python train.py --num_hidden_layers=10 --hidden_size=192 --num_attention_heads=6 --num_key_value_heads=1 --head_dim=32 --intermediate_size=768 --vocab_size=16384 --hidden_act="silu" --norm="rmsnorm" --norm_place="pre" --norm_eps=1e-06 --positions="rope" --rope_theta=500000.0 --rope_fraction=1.0 --qk_norm=true --attn_scale=0.177 --bias="none" --tie_word_embeddings=false --parallel_block=false --init="orth" --init_std_qkv=0.0235 --init_std_o=0.00526 --init_std_up=0.0235 --init_std_down=0.00263 --init_out_by_depth=true --optimizer="laprop" --learning_rate=0.00295 --beta1=0.9 --beta2=0.95 --weight_decay=0.16 --lr_head=0.0123 --warmup_steps=358 --schedule="cos" --final_lr_fraction=0.0 --batch_tokens=[65536, 131072, 262144, 524288] --max_seq_len=1024 --doc_mask=false --train_tokens=543100000 --max_steps=2475 --dataset="wikipedia_en"
MLP neurons of a small language model. Each row is named by its layer, matrix (up: input weights) and neuron, and shows model dimensions 0-191. Each number is 500 + 40 x the weight over its row's rms, rounded and kept within 0 to 999. Numbers have three digits each.
After each neuron's rows, "fires in" lists the words (lower case) most often at its 100 highest values on Wikipedia text that the model never trained on. A number after a token or word is its count.

L4.up180:480524419539522514481484531503460512514542486540519496534469494449558523460489505512449487538502505523500462484466512568546517519517459471521521521485501494503519583560505644479587495501502451550472527528540427461516441442533445577469539519472542502536523503523516516395465493474460508515548514492524461528451459535490520560545531428437608522403529563492585484509560485516471605556507580447509515488562501484497536498434565536534504489489520501486479498491433491451413524526556479525459465555482479543446516548474468445455517538515479474425462526510483490515479537460467490496
fires in: "can" 53, "to" 37

L4.up221:539484481451602480516487518459501593494552556435515534537434481489511520496505507515524518549487511480601467519537504410510460519533547524533547457482505541473518505493492536564555457480470512547526489510529558552555470481505470528554537491498564551432468457467487504386594500499489531465563538549492508469424513524478533495515576524459447520588523592446504520498559521409497507499490529539525552513524498535502594474541575448541561518467516489461493461503466513476439462532476506523486492464475513536526500531505502420471492557496478565446532486514488592498472490445427496473
fires in: "she" 28, "and" 15, "they" 7, "with" 6, "her" 4, "to" 4

L2.up301:497520479557444449465485475483484512491487505514523540529459616547470542565508500534518476548515508472457521539523483510428448537501505443525437491516502485506539534491470511479474497468454494567526490548517474558470529528510440419477385495540534537475474531515541491497454499463471453499533598477457478563499558494502480535479464515460509502482509434494465551516528524518460463598518535473494561516425428536468526535566490542487517464459412501497497500532515475496467393476517521480639539546491595504477558526557473539502523405475537471495599525500462494494533541511498436519
fires in: "by" 71, "length" 7

L2.up356:452513466482554530522537547501465498526514498498463459395548430489511451503436542444502513432457483528492501459440526415452496489522499539502446540464526455443507475515489510518524524528546499435480552476476442519487431514495512474509605494491492579502517451509442526539440511480579501526435582530553479522524542465525500460518573473498515556545516494444495474466496475485518563486560501467515587491560524461528545534559445468489463534498481507483471535564540534483539468501574518531402517448483482499526616574462522461471573480518438543480494481480574496567497466459517449469
fires in: "he" 24, "0" 9, "10" 7, "of" 6, "about" 5, "it" 5

L2.up16:518415484451522496507431507470448513487587482442500493470446479487476646519465502530519492550543471503497520552463489421603496471483454559499473516458491495516531491479562541464548488559503511373480532456567508479506462503495549462521444476469504537468525536553502511513466499427475563481517494533576473536563495514515506485502525503517456577496510537498494511523490474440479479505497545506462570451534460494558487547527504472477509500486542520430404569560521479495541565434523455542533542471472503510505578499463521466534479601486393494489496513521518510569503433530495462531
fires in: "he" 66

L4.up244:506451530498499496554558495510470502405476586547515491449509517451539497481571504518485501541514515475429452472513491501466511524511495484510527495417481477554563513464489515516511483500483478526479504437503518474453436448512454487464592603426563452475511541473484540506561527545491553499586413499423466531487487536507561546396521547517495518446488543425426550479518484478460530511492457450504523522547512468513556496523517501545435412486484564508502465485480489514413523502440498564478469521472479526540549431498503492495486584483485538406446504508450442496518441526529540430
fires in: "can" 40, "to" 7, "described" 5, "coffee" 4

L2.up614:479513459526503440541490538481468525542470492476506482493510477483503552572477523496479456557458512489470502489601521436444487463511448529560476633502515523464567485487468491498503510488537498566485531575546481504443505537486400477478489489531562519510485525619527502509466513489557464483564459528528487515533626528496510506458516510491480557484470458451454559527460558447536530532464511504474545520489548512554600453602501503487508532505540489465502524509538514541506568502552521518621533443485580537473558498549452527571503605480490512486513521473502483534537507504507523511
fires in: "that" 65, "by" 4, "if" 4

L2.up27:465579534483459502520548531532590463557360496508522503507561520455512464457458502492467470489476515505458516441557522543462466479491550498500566514587461510463492490485500517543504463431508530586488517529393485504498513512490473503412494556570487516510502520572473450546538553575519539524520519491473518500548560469488462447479485481490581503495534449565505498573460527526503474531427465486513462524518450466437464476587473562475450510463534494455513457529500537510504431499550575461444494448428493461442503555487504492559493496488530525485477499533563451432528495418530501510
fires in: "of" 48, "well" 12, "only" 8, "professor" 8

L4.up67:480424524514530538480532523509478444528469463417447546481534477628503476464544505486463436543465462488503575516492640497477492518515476564490543481513532499530480514464508522565446507529530424493458474507469433483547513474530506479481451459565508482500476502508509532517452506497469514501455481497493455445573420508560476469528426508478529560482531537526421458568470499504521455473465466531495519545519450582532528487576438465592522447556517553547449521527527481568458492516485490539600498496494481465469474499486513473495437500540513502556476426514566466470540431446483485533
fires in: "the" 92

L2.up712:515477515481474466502521493502484491481459485524534461445606500440494536453452508492492509478451478472497546446539533491549527439459389524452632433512484526478519556520531512466530374507543495515449514532450513491549489503510493465532440500494499569510548564518463486498545547479537575523536609499575502543548561545497522512461491502495480518506501546521564439528439509453500462535472492517509546470479475443480539495501461529463451535484551501408460619428487488540551469498520448480500509484397521477506475580508504462524451495491495520478533500541522501486520513444569459479
fires in: "he" 44, "well" 24, "she" 13

L4.up65:493547516459463518518539505495439418505466465518405516499495518484453524478563495504538458532484442446481571485561519520503430506515538429586536458468532477524477501548458433530531524553580504483476486505492505467465547495475468464498533432573455479452462574504448573447411555491517507463475520494482488491518548530498536443499469540516444547563440490515425564529521480525518485564497466494488494449502489425457454496574450487433450481516470491510555447576587531517511498448445480596510516441486454430478548517543542546511551505460527511516476511484556434530497453525504473515
fires in: "a" 70, "the" 12, "it" 9

L2.up684:456464504470482503481433507469450482448549479491556436471469530526506542504456536506505538430519487501528495532474547485515469552475478577472455555511518441550486523396523492486503445575505512442523552503449491541544492601491454427507563470466500517484480436579468569471500585493552493549449530490540508484509501505521549463509561504522395489536479457446471479465476517499493503500551553492477664516520426486440520551506508455501494534527496484441431542484505560497573464422498463499429506482583484496562561525485507474506513506503480499461506471453552469514504511458449511477
fires in: "he" 60

L2.up405:481504469443454442500482510515503441537508482415500475477446412482488440530441526470479478535470506489517526497524515390479385455527503510511475494389518516528464504408539502484512433554516509533494515511554451525499462505500530525532480456515590582518502503540542521514520525519408570483528541511475494504498526511508529551477517482535519478474440476474512515561501498471527466503521509478433467499509575459580489526517498503486534510473539487489551591610524520506506543512547543515572509434442583479480574490502487465537469572490506427456537504455528523479459514535517622462
fires in: "by" 30, "that" 21, "early" 7, "associate" 4, "him" 4, "history" 4

L2.up723:478527492474453448493470536502557461506474504603520522511498429484473358475488499497522459562523503432510471477473474529471440521502584503570411537488487512395468535539446562543522521569505529445511541511473554439471473484533523559516528524477542545497491454506512517515529503500541567507444504543498504428530551496497472511488450497530591567507562544492443537536464478442532451435517508501454437479538454524463464567550520510397493469495504504493526460480555544499512478484492607506498516441433522486467561473543473492504480614501461519549528486492502500524497477535492517501
fires in: "her" 23, "of" 21, "by" 14, "azerbaijani" 7, "according" 6

L4.up490:520387527468473551488471477515483582563431564449469520480474510508536463464513493502493605527496521562460607535531510503466539464544558473496475600536471453529457446474561428508530439541540432511490494487525531520475519469487497531560530504505506568444500406464497583450489490540563469491532493592523479541498534539541547504493560501423530496518508514482508575545512484554519499497516489549499483491493519509491466504513509564512511523497538508591493519481475437510510475545510597605543512531500533483529545468501517544461480518569406432478511527507461533543451519502491502506
fires in: "as" 78, "years" 8

L4.up766:546455418512528476536468494439475500486515471521533452420446481444506486501515491494518544511497445495610507527535482549462497549503522482485493467493506498480520512495506571474529462553522548516479434514531509458488450396512500566565548522505523481472504480487499455491487516542478472534479461401511508489459493478372472498545484523519452571387532573496543546539587567531485512490505515495492511484517436554549553507575446444482411474450497474504560536550480498532430484509496509560486503449496487517569540470494509494487497531559540512457462511489527456483552442398552557440
fires in: "and" 54, "they" 23, "also" 7, "s" 5

L2.up52:437521510497456469540485514517482499507439518606523468435494419470491525534462521477463458563518525531498440479512501469501373480495571498504370526480460479505480465514472506511528529537506547519509500544483488466474484526502524417455459488546549498473506464542529555571485503462524471476423622547489476472538624515501514474452511460486504527469511441514513496548519497500473497536534523467522483493568481510528606491492523502478508509545517439426479466490505506507526545456513535618543552499429509500450549419563488499535454561473467494456520479496501465524561500481475572540
fires in: "that" 88

L2.up207:479463555486493473486538525454479499499461430525507516517434528490510553503494482536514499534481515478509460463511499597383481473572554482536423444423479593570524517541499498499477483473513501536498514508633550469460501460573423414484506476476514459493533462597553605503573523494515470532573553478501466478499469472483519596493495501480512482471485467453612433475480543534484502494467472479488525536491572510495524548436542536446497472475504495471492516442423476527506417464506493517494496536493509461533564533546486478544452529504506472515472543482494484535538505517528427469
fires in: "first" 72, "described" 4, "footballer" 4

L4.up158:464519456473563489493496515503475389508482559475483534527473479457523594537500499514585500507527514537554543505519515443453517467493408478458546579519466525490539567552510497421536500426456437473473445438551447515493532543519507490487581561438448543500511449517559513484587453507479461524512537520485497497473498515553540574449481508501522530484521510485550560511506469467494541448559524518536507521553519544465527512416562493540506481445536565441441468424485503454420570505530470578483489572481463545464529445466440491462459552464500472465473487490483496519488529430511473485
fires in: "to" 51, "edition" 4

L2.up150:453590542546514525510577521536513553482479521484502514452558471455501482525513495502482518485523495497520452446490532503534457496495579509516449533480526447425532492512499476524493472508458558474469551536469461503482521504526493502464488479524462510496457473507506497496510515494468622547520542543474446507455467544483534371496494462543626508526542478555536470563476476473498510416591440462523392486527454467429494485425513533467502493485580468468598481559569572493526405535497572453499473452455522477496443478471512520524542455515486500543506457504483477561520431475529515515
fires in: "of" 48, "effectively" 5

L2.up81:556450466486514507525462524475492515579560541531536537417470418490532510516570490521480447478525479522465499545536422447526524499434477477518525448556470496524520463540481573480551546543494474535514502503436506470508452476497552527462459587537453422492523495480519527507480479464493533444486556481507512512580484492501433511495470520459462506482534515580514572530471491447522541456450508503417546474532457534521502419534456515438498473492514540473490482378503485502544483519478506547430495437501490533487502480541583486596436575507401529495491488573509471582508528468466537564
fires in: "and" 13, "i" 11, "or" 9, "any" 9, "as" 5, "other" 4

L7.up749:415484509507539526482553498541427536510454491516561455491453542525459469536461496498496554388449450440515430566452473486487499505506510491488522546497472460492457437462507465466448473568393536415515515485575511499478522579502482545486482483477446521497543472515452480510462420529529529561548498465456500480481509582493490533579510469465501434495526546561493494477508478460498500578522530508417454469535466549438502527487429499559497476426459568532483475476475537416589556489474548510511558460463498506537520487522454495517456411542529497473466451511481482508527520445528482451
fires in: "as" 26, "became" 19, "and" 9, "becoming" 6, "was" 6

L2.up731:444513474489534509515503538519544493613506488496531528510569422499513504482449501500492502504518521500445488511505501520495494523442531509456404422505478543495459523506477471531452441464501546547486500468560489555508467488464380454466485548546501420509506555506524512532491524509651413518491561474486491483527607531514471537495507502459541476439515499420465483469526499530486446582535457496468493508457410491503507508513497502419512484436473533511493469480518528519478538515601530496614510473480459501499490474507476515520549591500516465456512517513514480453482514494494368544
fires in: "for" 21, "that" 14, "birth" 7, "of" 6, "footballer" 4, "well" 4

L2.up454:488528498453504464490552495489530481566539483428526509550568472454503537419479485504446446576496513523484530462576485566477452433516526508501507497465461540419457551447512465517468435453547518594531513560457451496513442457532456453520437517534506447512470505511514432488511515564529504532523489501536512469544510520484464544451474504486557581449560569427538476569463494417513460469512485444545571523498518509463462506483448516534495488473415507392448521508534514503503510477502552526549517445470549500487499518509510498589405467522560442530524571526510475504481450458561515516
fires in: "first" 35, "well" 29, "when" 10, "last" 10, "only" 5

L4.up140:493498532513534593424518487522504443517414517512498506474483496442541498492566516517493480489453528512544478389483573564497530484513541405457502549540516493525520465505584495511499495551502488502490412534513536474492493437479439500497605497491511478480424454505505521450414533502470582460520461473483456496528525556604496509583502510433489561546486515521464542502521498528514554537526526453488530518470482511551432530507530488516468472542504444544538517525489503473455544502533530550483513498457503453477577542440529477455435494538604456505495507527503487572462396544509420503
fires in: "the" 90, "that" 6

L2.up437:541515488521473473471504479511474490575547449570501473482529362534458456453479501520508465529488491503493510462561468519506451492489466477451383585453526455444455558457587505519479431436458500462455559503441484450501508506519572482525424508511513515514488429513511492527541521554491615465451501495529485502483531519489541547470453483555566567515490528494486509519495478475496452495461487548529501444490454470476382465529504552370514495471542517525525563488580516487494479553527491483521511459468513465480470483545556477561484524457512510523511545524473498441492472484589464484
fires in: "well" 24, "of" 10, "he" 8, "and" 8

L2.up554:529546477577492446481509474485465482523478530593491516544568465532495551500500479512488487486480514446486521457595498529384469492499503492509468572478543555495564538476505478508456460431477489566499476508494521492500524495502506492528515513509498481511485461592451487499587559512435507498585324493500511514501497506493538552489500521522546355500518541484502508530464496470511507525446490513477522534548584464493493466426505533536586481445484506513510588486501510501478468495530537464525465502515481489486429467490522513615549528500596514512526472483474500477480537484566577474
fires in: "use" 21, "world" 15, "so" 7, "score" 6, "rank" 6, "described" 5

L2.up392:572476488536472454510457500509572483478497507482520507568451529524492429537566477524500467581562493487506515555477436501570492508538536461518493484590498462460451496464430560473517451492486451548523468461535561515460526459478570621506435511459526473481438546443538439505487465477486502494492594537475482405488502470486493532480454518471561527462542523522487560501504502443502456461479516497460477497509441550485490470499512497493484492457545511548528517446528469471489526493444517542615478551510478521457529440445564535541393510507558454550608525520481546442517502516445500504
fires in: "by" 64, "and" 8, "total" 8, "length" 5

L2.up441:497499487514508430506518556501476459564551467357505493578592549506449624482496514497492478547483518498517532465498474539547467463532531472518468523548487506444533558433577502488479483404482480619483501518559495416459491493439511476517396522510510512512489521564539482529496495486486540503457474499485466494490533515478514561487526498484625562502507541460531524456473480499525426563467496480527496479453459503542552456604509522495497547464502488487460582448515488482485473510533543592601504500494521494488505463525545490494511570496494513522522513488473503440548497513532497485
fires in: "album" 20, "length" 11, "when" 8, "before" 7, "year" 6, "health" 6

L4.up334:397535468534469390481502433460465436475510515568425442434456493376469524513600509522516499491509513463484502481454427496458493530518508448450510489554497490512489514522477526500468483539525489512402446514527464438444515491536490445478501516485551488558479532512482427529495472585437434555512484396513466540470477510481560553535465474564507558522543567537482527449544458490524541474516483503502502533474528473509505527446492502531432471515510512498497449538481531534444500519548451535473502549501449436416517456490513481505514487537516440478530520499520448528517502563587423485
fires in: "and" 78

L2.up599:442505486447475526568560506539460481474530498369466487499562399434489480482463519483488502472499486496495510507420516463589524454464467496474451474519519441468525512518495476569495385487474513456505541554443460484557442500456593568482481467520484459521475514480449465481484449427447556534531474529478474534481567465506509460466534494531425589482519526516556488480501503471542517461560472490484483463526526441497570511593480464497533571511542471455470536546531565514533577505511524557469528452446476531507479477499466497462542432531411513493466527532518515526470472434500494522
fires in: "he" 72, "she" 11, "hezbollah" 4

L4.up199:518469513478400469429518525457523457448470479524563534540379542451511473515518514504502526572500484513469531561573492518467498483499441461472550517571484432489531581446499540474446498494479471403455491529466516508479558484502534554490537557498417454518501471517495516561497485577493467473495477536467523453549454466497500530534469527482462537550481575458492481428561466567533523421501493483485478516478502558434533517500602540484379462528460495448491448466470484524548485512521446521429458568549445478434533477487461508548433532530550494476509494500536465483484492480507502514
fires in: "he" 45, "part" 16, "to" 13, "they" 11, "she" 11

L2.up465:497478497502458517521504450516542489562526509576533471482572467465501443465433508504518504525500471445465558455582505476576429520467444517404570616599523468539462527528566529569513425548509544452468505490514499544561501509483501476488487523513500558515504438490483502546492557577510534521522484499525479522485549503484523518449520496530490538501505532506511495525487491527500490541467492502482560475491512424426531452592486499508461535522511495499522577582535518513494562527508497398540486477428567516477444464465489522518510592482578472448541475528505504441460486438502606479
fires in: "then" 19, "he" 14, "of" 11, "now" 6, "that" 6

L2.up318:522535489492522529537458524491501457459489465507441468526543527505515508602496471567537478557525503546489415436545486463459450485474516507564401513553478505489559480510473445477460520484545496537508534561548479491521439516444479457490461464471619460482433660566491482476490475475454456455429492558518517566491479533506528534521543500478513503504492514518436467527463537508471523469505519491494516490483512539488580538516485523469497480515557506474462491487545497497462525470440437527685491509495512479528555476485475497501420419474544468547485531513482521471450471540517518512
fires in: "it" 34, "that" 20, "by" 18

L4.up215:551496515496528532508465532447553526456534577559477553515540481476444485485516509506495557547502533415446517513509478529548438452554494515420506474457490418517479489468467522522476529455553456439461511464539473460484517522571475434532522508493559500457469519540469498420486494537589477490534492562530480517533454444526489558516524535514487535550494575492496548518579562486488521496449466495500505506537434473447536446554476554462528498471520551482556469463559482552497493513528462597431476427508524559413499528469511534511511538485387531543544481506555455510416578446492498533
fires in: "and" 81, "he" 4

L2.up553:532428514382485463491495510473522548531532529518565457502483441519502488463557526491488510509562491438567539497486459508467473540527444446544535477515497519559436485535562483542474563566465486545431576415508585536423492517435533417480478531487497535520556447493520586524473451578548531464522467526515461499525513499461485555489514490486539462440456508453459514455501523493491505513461489489464554471501504508619527476511538478487524536512472486547509514430483442477491570511567461454530522529553483482434496510473506499471472433474468495507553503549462524562556586495462410496
fires in: "it" 26, "all" 15, "each" 11, "and" 11, "mcandrew" 5, "through" 4

L7.up337:510539463488574499442486519500474546537511489540529436487464434551491500482565487501484514487548483475478433535478487508482557527474502441499337579476492512509523478479500431566486438510504532487423484535497484489589483509485491545455443549460500527493521496456459531496405476537575434477485512505464468474562493527519501433546529541525393513511449443523474437546490425516495492502529460505475486541455522471477510469516425506566509535493538552528461453445459486428500573477543488506456517488557515536521539503564526556472481493500469553456476497496479480507583495431526482607
fires in: "as" 43, "became" 10

L4.up401:496472539472497507541556477494469555469550460479527514485516516487508464447564516509486517591474591441501460549562536535500502515439460501540536502504477488431486458465487524422482492519546449470496478443485431498487485558504498472552523557468509496494450543533452441514524514509461503483504509614454556555510510518415508582496473493435454495588463527457465503459528483518482515491375488512490522541433534558484543510562565469489445538470498579501489434518449503559482541482427505490464497517544491539409498520474520532498518511507522527517450508505622533508498471577576434500
fires in: "he" 52, "she" 22, "they" 9

L2.up593:518561456489499561491589503507498554533688468477489516477545496478510540500475530446503512451479471400499546526449505451521447478463460528485537449497520488522534442491478487486495479566485489507500513498465474481523506494478532619538495486498560491505475445449504540449468470533451550517467542526522495539469496500511486400512478517536433466524470450576546479514486492455505575395505471468450543506495469503501461523531461477474527503478441481496514490638551531500528485536453539475362491442527494524534535525431487506486494491544507480522482525473529504518495438474546453474
fires in: "only" 25, "while" 16, "even" 8, "mainly" 6, "generally" 5

L2.up338:498499422515481498528514508532504503491496512499546529474546495495473494504528442428534457508497451510543541528493445483466441453498490462486467531530522543517535496456510484516429537582437568507458562541509575495500503503485585493443486494598481501452447434523464463482476410514497519417526478506570483530544544543423540502479524551511491527485470449462513481473609461458451505530524451481510525534502515563525486561520510461486378481499518571493514483514545503468497479508474494439507570490581508447536566499616511435446492486523501478517444469454501522554440573465448486425
fires in: "and" 95, "which" 5

L2.up724:449509500491517560532486524488428451486494508502457509490508490476556541477452500559505515451551484509466502474503538448518482491502608582499491590516540457405518452457476490524514446524493490476478504506455470502480485548496506422484494492478430573478495459533418556520480547483513547542518511497518460502478530446491507446508605464532533517529503435468542458440515454540517520417547492505572616445570477500459486502475525477473535545469514503529487575554558496472554403467516508513460463420488524489538579552513502487536546418497460475498526473482530485580535544487544465419
fires in: "he" 19, "but" 17, "of" 8, "while" 7, "also" 5

L2.up370:526427479527518386460494511467536533501565475399541520463412500567470459532550507527492480520494493459488572528460454545522526530435486499503474555490528519566454534415524554510481567443497448541484490442614533490437549484503530460470498514516439433516496473536578547493575497558464524511453460488513454543518523469487502547510529516483578514469513447516511580513534495512446523488451520438513533516445496506510469453479459535531510510467444548550471510576504494466488398477552495548557526500551559526490490477574547484537501576502527559548490483561490497514536468474508504502
fires in: "first" 23, "and" 22, "second" 7, "vice" 6, "or" 5, "of" 5

L4.up599:489539441465515471475501487486475445488531497500549477495456609451573544555497493511569448506504428463521558433555495414449503402507468488482555511523523477510494597528524540501505471493477516506490425535509485523502550521530431499464499517589513511520482506560472532486513576487484513467494520531578534421452560515525533459534488502515528509519472559457509510522524499478478503535486550532507518468514445562477494508494508578511525492548451497528534464473482496477467537491433379584423529453527482578439549507454458498518457512499442413494512443494482473534471582460418521450
fires in: "he" 31, "they" 8, "to" 7, "who" 4, "1983" 4

L4.up64:527415509554485527533499464508451520444477500579560492510508566357534453474531497490475556513494530521490503536537563570405517429484459474559459491521491432531507505441515468541488449490546430452431479503532537457453519478519505566498488467534565498415557506469452520427436527475565508518514429553533459486537459497577511519587480545439517516421487563462491565515508506548530571484511510537522490512442501527551532461510457547486452473538547506558545488522524467517511449521495508545531503497515493539498433502519453522545498482457404459492487505469454506496477527508508550515
fires in: "a" 58, "and" 21, "skyscraper" 4, "as" 4

L2.up61:544478520504502442454504507486535538493462490443501475480409514530494452614614508494459460495494504459515515514474466518475513501525544440570533432501492525501531447554486558482469568513507462544486535484497521484371558467478572553485408532502487527511519490480573516552542467554484520513524520484491450487504466490461484539505478509509680509420491473521554521532495502497486485492468487442466483486517493516552492458503515510495519462414576501533533460415498469493515468472468538484491535558547481436458494541477531491556478544465486494536556520528429514594532563529507515468
fires in: "result" 17, "each" 9, "and" 8, "or" 7, "force" 7, "by" 6

L4.up185:589487441572550473555538563514472465471525450499474494553485529565454530495460520502521451523553476465501569427560523450487548554518466462478522483489534571547535573577488561527541508507538469556476473464521485512497434506529532508450499524587435552471506460517487540532450514528515513426467444512472573467492454430486517479571488476466410507492483567477535504575456591457458561492471487477495432467509490526491490541529515468543533539496493549540498465481528494497520432453557495506537504437472474483516504532515528461499480496481457534598447482511541544431431477433530436471
fires in: "a" 87, "it" 7

L2.up183:521488487528531543507531488496463506438532510470447453530570416499521527510476522466506534401465506539536517472494546516493525488542461534466590485421531455459515480525564483479526550563479478382492518490406493489552483514507551405550542445454516533494526445473444527480484508451502428514553567488513510494506483490503532464519587486557401477527471495482535435503470468548544524487489486514453564474530513443552569540460503441502535541513487467514466602565495506491546478499475491476419467491561431494536473529507449466522547518505466514483463475473506519612456515500529495425
fires in: "he" 28, "both" 23, "to" 13, "of" 8, "off" 8, "announced" 6

L7.up671:506484552536530458526489555519506547446429467478438516506514531505458522485511498500455505523496444469531394469498472437556486442468494528449433467504504496535453452509479427471452507412478530483506495496572481494474589522501481491435527548502479490510471466555507521513477508555552408516487461531481456551559565513495505467522531512442577451473500502476413459493494462453500458503525458448525519507479507517584516545520462481550485466488486518439505532410492486456581474453505487570525522557555511550442472442541524474559448442525486521427466465514387496522517461403519448454
fires in: "had" 19, "be" 17, "and" 8, "ve" 8, "being" 5

L4.up256:570493463511480482488494556436505549420489575458515458448510557478532455544499498515519431521465496458516488553582459506452551555492543536485497495500539447525539513517466511522572548504604568541435565482510608519456421512510502524465520507484529495469491526518489502470492544562571556510480465638508518520525464479599406563508522491429449497493512515474444501532564584519522508522463471477487543472550493531463567503542463502443467464551508477511532474579474531503510505486427460565474467443424492477463472523495550495533518481507473518524483523497491474488500464513469545469
fires in: "they" 57, "she" 25, "there" 10

L4.up378:601492463505473522466484464434479491493531635515532492493502531518487464479538483472485441570476512444528465543535492515528488491537457513517515449431492515465496525441523497534466500501529519433514530490533473504461548477545489501601531404492471483460496551529536468493470525515544505553464609560522422497484477504510504495486497464467445513526537542462480518492581580489460501455526486588502523526484479527531538429518422488509484455499493545465526450536476528608572496495453469446588476434496490500452447483425454563555471522509532513600486484483521516432496465554518488549
fires in: "he" 58, "she" 30

L4.up205:482561473436494465493552540515445469465551470480519506533516531530494535494552489509532478567520484408527555459563548483451513566456478453503444459483515503513507609496492533471496515445466439548477441448520500489510519526535519411548509501523424524441493474485450529547527526534524507447415493486413525511468576513496524574426493553550513540519449502512509574551428570466429537528540507488537463540523433472424506591497531519565463546485475519512485449464468549524490467473476485501517547435440454461485568482457529518502444506483505482567517477532504543545527428475484486447
fires in: "a" 25, "i" 20, "same" 9, "azerbaijani" 8, "this" 7, "it" 4

L2.up29:460532516500512505490455530499460497445538476541524439549485519499548464521481531496504535420491499461524477510458565498446511561469487545462475582504499464558492502492531488523463461581542498450514551558382489544506506568518510477467494490463507520509471469589486523507459576517476497573407498496495514453464451486504555449478570514497379504476495489474502466471544506491483509491555504457488692529513477479419514551477534450578482539541485463485546537496514555488553498491456470507415469501578520502556512506472547497522517478498501453464464510474527472486523534440418499477
fires in: "he" 70, "who" 17

L4.up697:453472421486415468483552504473510451439482533487542445556434502404465513444527484537490518484480450493562573518519446558494474557525515496420520494482491471483533498522508478439498492513586494471458426456539522467492440485423487553516466569536515484549487539457503467483459524528502427533497495486531541527459537495471560383502552534592509554493527531568523502509526535512529444459523494577490531491508461528496518502550498461525465407515492496524502557477594539562423450449463503542537539473465445496512467470536493505582465487549537477504529524525481479507516477453544517414
fires in: "and" 55, "jpn" 5, "hungary" 4

L2.up259:497477502433475562468499496480494488492473475532491464460534461481523450454464481518532525497541485392499496515505512498497473537559488519518537467542523488447509523531515520540496415554502532447484538495455521506490520469572441475524517495422506476492496415428453500474500528504551350573496494519553527569474418533497484420482499505566512538529520553482442519515495516476489494435556502469459510471523469463416423524490518467436444481454451499528497484583532540471500507490474525400460487477460560481511525562414475518383519481513508476544603459459495524506515505503497566441
fires in: "of" 39, "her" 21, "least" 5

L2.up687:503500422480509478510578510605469541506529477486574455501549544505451485472496447433531457456511441505459547491496451518480451466503547479490514526476504551544525546435474511525451463594470570467408489569505497505474557514510475533423498522518523510466462485509431473489471435495515515425529508463489499541513512486424499528541541532499505493464469441513550460475570493424484524545528490482500485529472504570491493509502520467477414432533522546458474498481546489426578536520499517413546550475551515495463581456561487488487536471435469460519470471487500585558444546456418504435
fires in: "as" 48, "while" 19, "and" 11, "which" 7

L2.up540:467469502502542530505520506517434518471579511536462489490536426464496514547464515515507516468514483500494524488492535437516538470509472498445552588533517459443502481513560482558526536527500544385449549487453487501494475522503503434515488476479478540508514431542465587485469517478610512551544476515560471544518484462485522458473572507550427548523494491468546489482478511479457557478522489486478654461548521443511639506495525434480470573535515484505444568518526527477572465456532541466446505451503547511493471511460519526494607523506412488502490481459496495575520503468515481495
fires in: "of" 45, "also" 11, "eventually" 6, "that" 4

L2.up331:453523512537488493494581547500474542545477473531535539429535562464510495440497498499480484484484503479472504455481513570526411480456572529551412453470451456486568540548529508529485474488486527557529559516440512497464511482496518354446445519555440441506506469521494501518504547562408476529455586511486475529482458491486450449490465471471584523508513469550538499552491508549484436439476446416543455511458465472448452450475511550480481475487492472463530453478519518503493399434458569500505493473468568499499499509505475485590540564511513527515500491523501445569551473462536525482
fires in: "had" 17, "well" 13, "of" 11, "only" 7, "even" 6

L4.up182:489554547496461532510544503481490420494496436571563529524560522506519554539480504498534501491513549490513503456543492496521435459485460459509466448502512447520490476503609483486484581477479429467440456487459640468541556497464551410546495559448443447500491470486537524531478502449517532497519489475415520564516472494480461540403541523467526533540480438468509560504457516493514486519528541490470480521487486487495473497540489528499472484514483492461537510484573467539568486461558517549471546474474481616464600524468555515496518544565545486562522494513496471581429511490549518432
fires in: "this" 30, "it" 11, "world" 10, "dst" 4

L2.up546:474504496501471574489527448505450466475440512593473468437492342497523540521479475498491488442503518514486468456424517443538510502475524524485483506466507474424473472523431525515509521496479492471515468520410476564535545475508537560505538478442485534458496437441431492485502513406468477506542510507511518495549499491520517399503460504563479477564508491532466489550483477441502486412512504506581463430574573507419396509507502480413491455486476497471482441484499535510550439488426535509411487472443546467498533571519458467488515475517486513509456462491509491555509473508551526497
fires in: "of" 47, "a" 10, "by" 5